config.yaml
hidden_size: 160
head_dim: 32
norm_eps: 1e-06
qk_norm: false
bias: "none"
beta1: 0.9
lr_head: 0.00428
warmup_steps: 200
MLP neurons of a small language model. Each row is named by its layer, matrix (up: input weights) and neuron, and shows model dimensions 16-111. Each number is 500 + 50 x the weight over its row's rms, rounded and kept within 0 to 999. Numbers have three digits each.
Before each neuron's rows, "fires on" lists the tokens most often at its 100 highest values on Wikipedia text that the model never trained on.

fires on: " the", " t", "per", "-s", "c"
L3.up153:515555496504444451448511490413446495545480611507502455569527504506414507562494478471516506484520470598529531511510476535474430474576438522480568510487526479498529407452486505434480433484500574408532588440559501466567476484448485529499549523440552572497526478523473658524502561477507523484

fires on: "est", "ected", "ed", "ative", "emic", "ing"
L2.up150:511516526495562478516596521376562523543547441465532473452406589510563558475487382521403477530499557554434390462582516534483663545505520514471512449497465509527439470412484574501503416525516596470533470535513545553512545535474547539530530495540474566540486449483476500524530494407450489566

fires on: " ", "az", " f", "we", "own"
L2.up127:528422562528470458447501562587516519534463480496506455521522544478539469566436413474520489502523479399549482510525518532394564507475473528583506474475441624571492537578464481493499347546523444446478473496582430470475459514508472553513504429525520415446569511531476510566513489496457448550

fires on: "′", "'", " in", " by", " to", " as"
L3.up526:479390513502596504445458485544540491532486530445474445404545592466456470421434495554510540604504562492493493552437469512512524533442489471426500496543489491479528504493527463650531565523556468522536550611566513490543467476452492450452461379557527528602583497539426521519581489541524494500

fires on: "-", ".", " m", " =\n\n", "p", " p"
L2.up567:466529537471486525487484476496478497569563650502586390525484588490495477432483496461377515380471581508499561578419535463557442427545490497566441524455403554541545511475421468525518572465587541390440538434569567522487466442463488540474459460558578551517543570461561504436505441478535438510

fires on: "c", "ation", "p", "ional", "os", ","
L2.up609:552487630511486509469548539525535494584438452409550516430546533462453426460483467449486558546433621471529533420494521443382494471500564471444642565469512518488560475530463537415477547495478458531501497518547527528602406522549524524441464527509557552518469450509568485525513505573567499484

fires on: " cont", "t", " to", " through"
L2.up306:527422481465437541550523520579498462549547483485426590432546467518403436473511487559502522485551485481528578582471494453467466453453464500480595452533415584509498531549525537482470499490518581432363442577389507537498453485521536493500502579573442436476435527531540533499565537380526577540

fires on: ".", "on", "ouri", "inc", " York"
L3.up530:562477452498599469403497560562505447448434550420573459472481497578483582483445492453497484504501477394588518475521458538473535436551523542514498510462525526476507519513474535568502440516516510560541425581458440445438502421537457412472520486487418492406548445489396517562511434528564597570

fires on: " for", "-p", " with", " P", " by", " after"
L3.up598:621501435510514476478550510531535417537544482560424475559531488561428492476373444590511499454496563567437571551450488479522605494492441518422502466500614557587461535466565531601570538515504406478477541427520564464553451533504544404498528469471509472546464487605435494395525474548480478444

fires on: "F", "P", "M", "av"
L2.up572:469487536479528403466598479566457475398460564419562486420530560488571532557495559515555555578554429501521456477423506540481405471475501506559476485491468607511531505533502529454533555474541524502495505518478500568370500542494509558537532560535424477483510470480552406542526470462464477498

fires on: "ing", " these", " this", "0", "3", " television"
L2.up208:428496503427539558531544460491521481478440561533498446526561571509559481508476517513403443505439536434518470440544463431472443446547392558478540484571454565443449402469491482513417433567473453511410502478540444460459463523551568521519715484472564406497452422542559540540544559515460540501

fires on: ",", " st", "-"
L3.up571:530441501531557617499439522452473489506425504467531502457398535529422453485392515520508455505442544499498526501500478458514509532481589479556494421480701444433477521556522512407472553475570411526527466530541551516477461514444513574490404632480467595450481558505495481476495480497493556457

fires on: "ated", "aged", " used", "ived", "aid", " received"
L2.up480:545464459528402549486488498436490511514494453470540489510506493530502402548511437490540542447531542553515568550446550456506564445543427474527471502476491492475485483474502463458515486626526551493643584505545445571487493523538571430533589539574566532506515422436484497485472457532535503469

fires on: " is", " g", " to", " and", "ter", " well"
L3.up171:548511507485531480424444431523526457498466537511442540511448509549520527436557507475479444457493496551520551425410490488437508534526469523512508524618457455419500496581589439480504603498436460451538523426478486506568585549529539424503599440526410531462561553558477488429534454453473525602

fires on: "ed", " ord", "ated", "umed", "G", "igned"
L3.up166:509573468444492560514413508508548469450544504474509551497486610534466520591491531488459461514480569482562522361496414598482510524474483530489536541547488581542500647511485456544490514502462531447476570503480465533497638465412487514503462453494646587401418423483506487486550541551540475480

fires on: " when", " as", " where", ".", " until", " When"
L3.up226:554499481445540512545533513537483484578515558445521455423471465496494596347564595503546477514530451527566549480547508552530357509530490568472400480601555504524450449534479443482567438440465449556496533488476523451478489481486511564539549512487456541407476550516515485416530476475653478379

fires on: " h", "hip", " res", " offic", " sugg"
L2.up220:412509508593414542454478623445476438544477482492564523445532509608481606477514450485468520461533612460465568494587528534491557427507476457447428461537443530523508625498457410489525510514482613515436534591419518468479534452545522542421528523482485502486523478441509563512567534459476541580

fires on: " and", " |", " as", "A", "or", " was"
L2.up309:593457538534454431526451455576487459470495475496506422487492569439506433513556501597512466515522456522550442464417601559477463425411560516526499544614515541555521535509563486533538476490479534485426523523568469467425488459573572392525409519469413528550550412541467437438595520572530569476

fires on: " pre", "in", " Ec", " Sy", "ic", "ue"
L2.up52:468566493558406485441599374597533516551471534480504563479442528503575485492549422531571525544548485500506488547465469601515622470552444506455616472384505509476477598569520526552514562531517482577527445523444521452499491514524447522501567477447462459549463397391514434441427523506588507451

fires on: ".", "u", "ur", "ri", "ed"
L3.up577:539501568435515498495444423451427537481513462436542542498484477464509451532496520531490559412447503440564489577542526498507531541418524517507501644475430539423530538555599445544494535500423438480571537596528487493518498460547517526415451549448400560492445508470545464587460549607484460396

fires on: "-", "pt", ":", "2", "ive"
L3.up86:402544461459444439556489408496571666553530508480424554517583513472602514449436422510520474490546511461515480574481543476509485622500419466581403497502521406493498660453504520432508511484530466520491470537505542512441445550553510584587491530555481546479470523574521544478439531432478489488

fires on: " o", " def", " aff", "ly", " per", "ecutive"
L2.up33:508474422483566522458525470576504512531444436507502445629498562513428514504489520504520520540484476417637505436461484433496506524469509558417496624515357517527526602515580523580613538465492575521412486509527496534539523467467462444502477425515518500425430532534429477464542451534533442491

fires on: "In", "ing", "\"", "out", "At"
L3.up225:526502355434567579438526551495426515557534427526553555490403478494476563479557501492596497557453393528479406481363576493515503432486454597506440495487448529486552520515564475406564499544530430425484487457445518533513520480442652511482483562449595610528516429495447581565481555486543585513

fires on: " until", " f", " conf", " since", " to", " he"
L3.up424:556504492552580527452496488520447460543452630498443548529556559407549470400423408512494563506505610556493450579528430486516528519519492579463522539559500462468422497551583430530458516517402580497521515412460442445489451496458485449475570542538577480540485491433436500449539493489469581557

fires on: " se", "id", "od", " sh", "p", " an"
L2.up570:476584561484555534434462532580529468543527479461536518538407621585526532478524409450509409568501456555537483463575505492486576476475478572347506491480475486477384535494563565516530449469542537531432476498525592487501496505555522497493523479521544500424520471552488407519557570443612486453

fires on: " ", " —", "\"", " Mc", " so"
L2.up68:453519543446567599602485501486487487468449467481499495486477505523512541553515428496431631529563525536554508476340501474609485483435527422457482429517526620414485558555574519448526572517479464521505426536481442463430396510585471534440492504404342512508544494482582564495549466420507498586

fires on: " other", "st", "id", "ond"
L3.up493:591471545470551487466498421603486450480478486453475521492533560542462387384483435454555483559420447556439532514531525462477594425501569464510505518543450420480462497483476552539615549576515484555542483496465582493465493504559543516534526435568545491469472473578507542522436405494536483511

fires on: "f", "/", " F", "F", "-f", "Y"
L2.up449:405495533496509410551529513454378622525554488483536453566463438525507458589465484476463538501500502488541516540521460578509503500454538469463570396467489498547431455540544505504500467426596541488462454482488545428569534521508419456508476554445561486553445420492539473576442496453509481594

fires on: "w", "A", "O", " of", "V"
L2.up461:493410496492504550539400493503488480535590546388525455472545475506501493496530423476552378600494386482551486586416462565481504445559481544543496513535425528520499411457438516491546428538593535427508417455490492551511406459558555339530495493510432551532519584495434523539464523514484572448

fires on: "st", "al", "th", "are", "ab", "b"
L2.up183:440465477475539599596450526569569509434510470444487476500535539526459460529514460519516485488346491506380513532439454444539568416493543541470566525570556557485390580557497475454442564493421483533445458526477583630438500467551500412448594500560537521482478494484519468574434394450569545539

fires on: "ri", " was", " is", " to", ".\n"
L3.up242:577475584538615432480549543530455570429493499467499501458499495540536471396376482459571502441569540441527506469462512479488534523437501477499457548484492437599555486583542427539608445525447514469564556477537496494605452485563460484503460482563453431519622474520457490407490529496532546552

fires on: "A", "an", " New", "'s", "H", "id"
L2.up62:488515467488501551414487556511506455533459499463611519640510618559547482439499442520500519472477566514541594541504446439497500417458493520479499486473480424539512510476500412408484462515539405391486531533544462407423426551614526462550521523513514483411472560502562499536616439560497439420

fires on: ".\n\n"
L3.up159:540473498428552537484534478515467557529501495405547493530527571398467524549502410512521586489550428524567515550583447520490474529559493458468534482419433522469513474591490426436438420522398575495423434482466529557412522407554537486442358595507506510477560478516491516436491466519479640496

fires on: ".\n\n", ".", ".\"\n\n"
L3.up10:551512460507539492515465577459452459444467495437551547498456476402501443482485531529470482458529444538481550547506459558457524545519562545496547580393499533572503455469476488491540445513464571525479410514513546491502514485531467480514510482498481512507476505539563496520535462613592440480

fires on: " ad", " el", " col", " ins", " del"
L2.up89:583518473440485520471517566422437438396548514579489527533517564459500483523501545475474548456567463473521528473544473406494517534521465546432378535430491487501524504469539507396491493549570469456447482484541502489572489495613466571503417435552522532555444553530510577498396559609445496439

fires on: "J", "tern", " contract", " Mark", " position"
L2.up227:445528556488437482486546392427442420471480545426488468488472462502531433516443571500440521451530407502521528464549508563515522469509448527490458529498405459551526424508512577592545529533523443514412520560424506510597458494539584518430452476504426514585459382531468523524474599663533521501

fires on: "$", " not", ".", "-", " already"
L2.up488:547473569523474414464442469500485444421569591461507529486503483455472536436509548503574588540527530368476536534511533466521507561507548423448464469461495534463462513538542420533561504514583468466508564454534440516538397490446502509537371436479481593505602511471526513437480453564533516523

fires on: "f", "j", "c", "b", "p"
L3.up79:551480575558439527546432480431430444565580486518511433414452462422478548436526568562457477526473479432474570474477551573545437508508494566429454498531518505522466485449435535504536453440524455444463539451471532461472542434491461514517606503480570448522534518524628495502445528442528539495

fires on: " en", " ex", " un", " most", " an", " more"
L3.up605:542545470535539544326460509501552460464522401524522508435442581471485493444519533546505432522474567550525587419534550464593393455552545469458559476472435484486552518488579478521497546582417493519458511475476432596461466413425543456520406468501553457538370454543510474480551554571553558487

fires on: "ad", "14", "ot", "l", " him"
L2.up501:522562494529480485531509620494479499486515577485511492507449392482474523497495583504453416431438529518535608517502581438510434471493443463492527483493543567518505362569438583486444417520575493445511521443536525558477498472503480447563493558523514523484438456525538551524444407524415575600

fires on: "'s", " are", "’s", " ", "ru"
L2.up321:544460413493542497488451457468501504506446490476587566536449500457470461524461519520470531561526532443544498541480462618472567469466415503506489486514396429591479491477580489526552532560497502555536467448539409529494534468512497439474503531489424535456483541540470463507509351410446489391

fires on: "s", "t", "g", "men", "c"
L2.up521:481514475448445391540554614517494475439449443561428497450508521459582419451490480426471427596449433531523533513479430551517410501509489452543509503528415503516528478491517496491435505473514521502485503600546466517477433553423522497518562476477538519556602525522471514425461597438525630522

fires on: "ed", " such", " of", "ation", "ly", " known"
L3.up161:593538481588506476535552465490551427423538566386561482461547575529433440594493447483586571557497443521565519544515458506446464447487539496487578537421494447437516494499514481579500490536426491493510384478434511511506556588521431500526538524457494547455428547458484521518528444456535604521

fires on: " un", " Un", "ex", "Un", "oto"
L3.up536:454493554560489506475538494551554560376586505497394533465401502377541534489542505581473494470504500425557496449511481505578529512443484459466535469452465344517516572450619443441489446563575432469494550467532494513467514436491480495501478435459495515423517530494590438507482538545457526524

fires on: "p", "f", "m", " h", "-f", "ap"
L3.up409:471529541515501465512495407495456511501668480445529484580415506512497561444511534450475477460496575534465538585445432555519563478477515523575560487578402558536500501484469505523432418474523406535490530423469437467525437472476396469488518454585470569430481465538571440500496476514550526500

fires on: " This", " is", " are", " the", ".\n\n", " this"
L2.up365:556476466396503471380457503437457453453470506507470438422568518509509593489510450548431498466519524354426546477485480440435538493541491478521519473525530463580476507521563608497544537482453525526514528483464452553570609411460546519537527468489631470492514484511497570434521442571590473502

fires on: "ed", "ing", "ating", "ered", "led", "ated"
L2.up134:644433472585527591439486425511526515503517406465554465488547543573585557481514485532464509480470539479538546488533562533555541460565545530528368499488463536497433517520431548412507421490517462474461512517499479507524485567441495458473449501482673491461466511537491501533470594436588422566

fires on: " are", "\"", ".\n\n", " (", "):"
L2.up61:519546571477518509494468549511490505438461503435519608497508547468530538525484480506465542390490427530487550532550450420489415442479456480546584443449411499505542534485602403533546418541446517419478451516486572539596497464546499478430490436481538429570495470489502372379476355507559529485

fires on: " p", "up", "ay", "ap"
L3.up565:467526570543506559415543423506518466488483527471440453601481539435431499559472525520450440454492569498549602495549484486528471546488569525503478514526473598567517530536555418402376475471512534529580492458502444554485481434513525467507485475496444522487437540528461541498512409467562577500

fires on: "ik", "ad", "ij", "id", "in", "ick"
L2.up555:494545436530452505548472350522520481487545537492485437559430583566529481482488483437513482454434433535428496438544497455593460449556438548494468549532478491520507600510542425514544512417514416523523471564595491496547528456444574484526451534492479529537557487469535560548475616517497523520

fires on: "f", "in", "-", "mer", "ad"
L3.up110:499445584410390562454551604584490453451546542440493514556543529510475550463505531476501450477511608456543479427471426562544480462445513457525536516584437431539450549539428530409543492472497468511523549516524526500496474552606432505462542599498517513475537397576518413393496545427505527485

fires on: "'s", " have", " Her", "S", "s"
L3.up243:660560486466584485434515452477533541488488593385528441483455518440550474439515491536445485442495552512582385409449508468478511518436460530453476499493474479534596535533541489536438443447516570482472481538414511428556500479457465398498501463480390476538472505591545539454543531484478574501

fires on: "ill", " and", "ith", "ent"
L2.up233:665504493495503599554466484522480546540503584501512414487520489518512461500504522528470501493477513524471579568477472460490521456606532511494538534509532566513512563455388413392491496449510506540532522436504490436473433600485543557460467496501498413506614519516513554541467474484566554554

fires on: ":", "ria", "em", "rian", " |", "):"
L3.up165:525505502526530499513552450474493459576541498527511540557474501454420505546553600487522552453528510436578500537526476549432523504586486441521473569501493462532582571487475498562634394437402509501453429560419456545578439550460533463495559412576487435451429606557456458546494506534497486490